{"qk_norm": false, "tie_word_embeddings": true, "parallel_block": false, "init_std_down": 0.0, "max_grad_norm": 1.0, "max_seq_len": 256, "doc_mask": false}
MLP neurons of a small language model. Each row is named by its layer, matrix (down: output weights) and neuron, and shows model dimensions 32-159. Each number is 128 + 32 x the weight over its row's rms, rounded and kept within 0 to 255. Numbers have three digits each.
After each neuron's rows, "raises" lists the tokens whose logits its output raises most directly, leaving later layers aside.

L2.down736:094115117139105159130103130134095097131096151140177114113168126157090100141070175188137085126106097052129138093157133136150142111143128178167141133131082104106130114144196047124170183081156125095120173156110122104152114133064156191119144173142138187110094123086142170137019104161139053121085096154086137161159135130112110092144157153122125135135117110168141119158097193125159150130096
raises: "\n", " ===", "===", " ==", "=="

L11.down577:122109076139108114071150125174157069160085143109117154158116122131122170155128117112172095098092169142119142125133065098133067071093123174088057158086152105149126116165146147116182126095129091114102154161104143098125139129185122079148098100102127096164125127115078163125128153078125117142115157170106190120198079131167151116148109109168115192122164107114135117175156093093113183114104
raises: " its", " another", " their", " his", " itself"

L2.down149:217158105152066130161109123115123091127138090046117102118139124112178169131098152157117084150075193145146118114138143146068111099132120094121178197126129155139203117211092094167107104111127093111195134135133149154114157137096072147143168126093162176107121106079164105097126098161081137096069123133159075078128135081097120094190142118124142155132125146182099100180119135145117136172088
raises: " ==", "==", "ira", " ===", "==="

L12.down186:191117153056126126083110132166101138156181156137078076144132114122097133118112125125119140178127160103110088174162204165174111150120177169156146141155097165144111140163119139119128106094141139243099060116102184197121096125142121173185162186165110118155092125119085106135100194105065150145144113174074138124163147122177170123105151098167147145120167069115104176103116134102179135172116
raises: " that", " That", " how", "whose", " what"

L7.down900:167103107105129103054084136140129175132104129160120115136116144121160112105148113114083155105124088172186133164154179180098162139119166099141134143159082129132120146176171136076117164142156121143107080137109142092162086179111109163147136117066146108071144073105235153142113153098126113140178153167084103113179126097155115144114058158122118114132072126085135110114106065109186170096073
raises: " teams", " Football", " team", " league", " basketball"

L11.down482:145197090069210142111085126082136165156105143171109183096192101184155084166153238156155148148104144064091134158086047154127156133182113110119120170119154103126162102143117132089148143093168136085112180142092100107127170147110145122123103118140160074181139148149148150120135103083112132147111101093123138102107164110121102139182122166138116102088155070151145140108105213117100078098149
raises: ".\"", ".", "\".", ").", " =="

L9.down463:040139179148156133068100086134120098134170136107092168142133179114172121142071176106076155138084178118147090138120179102077114087138148115107104151100145088140093169106136094134156106081152122106075147119109113131148131060173180098170128135103130143133107190132112158076115151116136154153131140147116220055124124135162130091130118085129103148110145088103142113122139165134183178112085
raises: " their", " themselves", " him", " them", " its"

L6.down744:152118105084117097053065083135138153114103166127171119123131145091147133079131124089124139125146048169185129139152200190185117103160144134125112132142079117117160155108107164094088128144175134137103127104102139156143106105150110128187157127059137094098143088114181099135109174096095108142123132199091112115124096087143113129078120175165152157152092108078167049124105130117156162105131
raises: " relegation", " championship", " winning", " Athletic", " scoring"

L9.down743:140175073072181164100136146095123125155063187106124127094174129175109106143169103135100215155137141135143136167080080117185111120148066143133150134097146139101133095130147144132154133107161130166124213129096124113130167113116125118121143112131168107138106126108146125105175115118088101136145156067131110068112129144123117103125074143145165063136170082161077131162089189124094137104131
raises: ".\"", "\".", ").", ".", ");"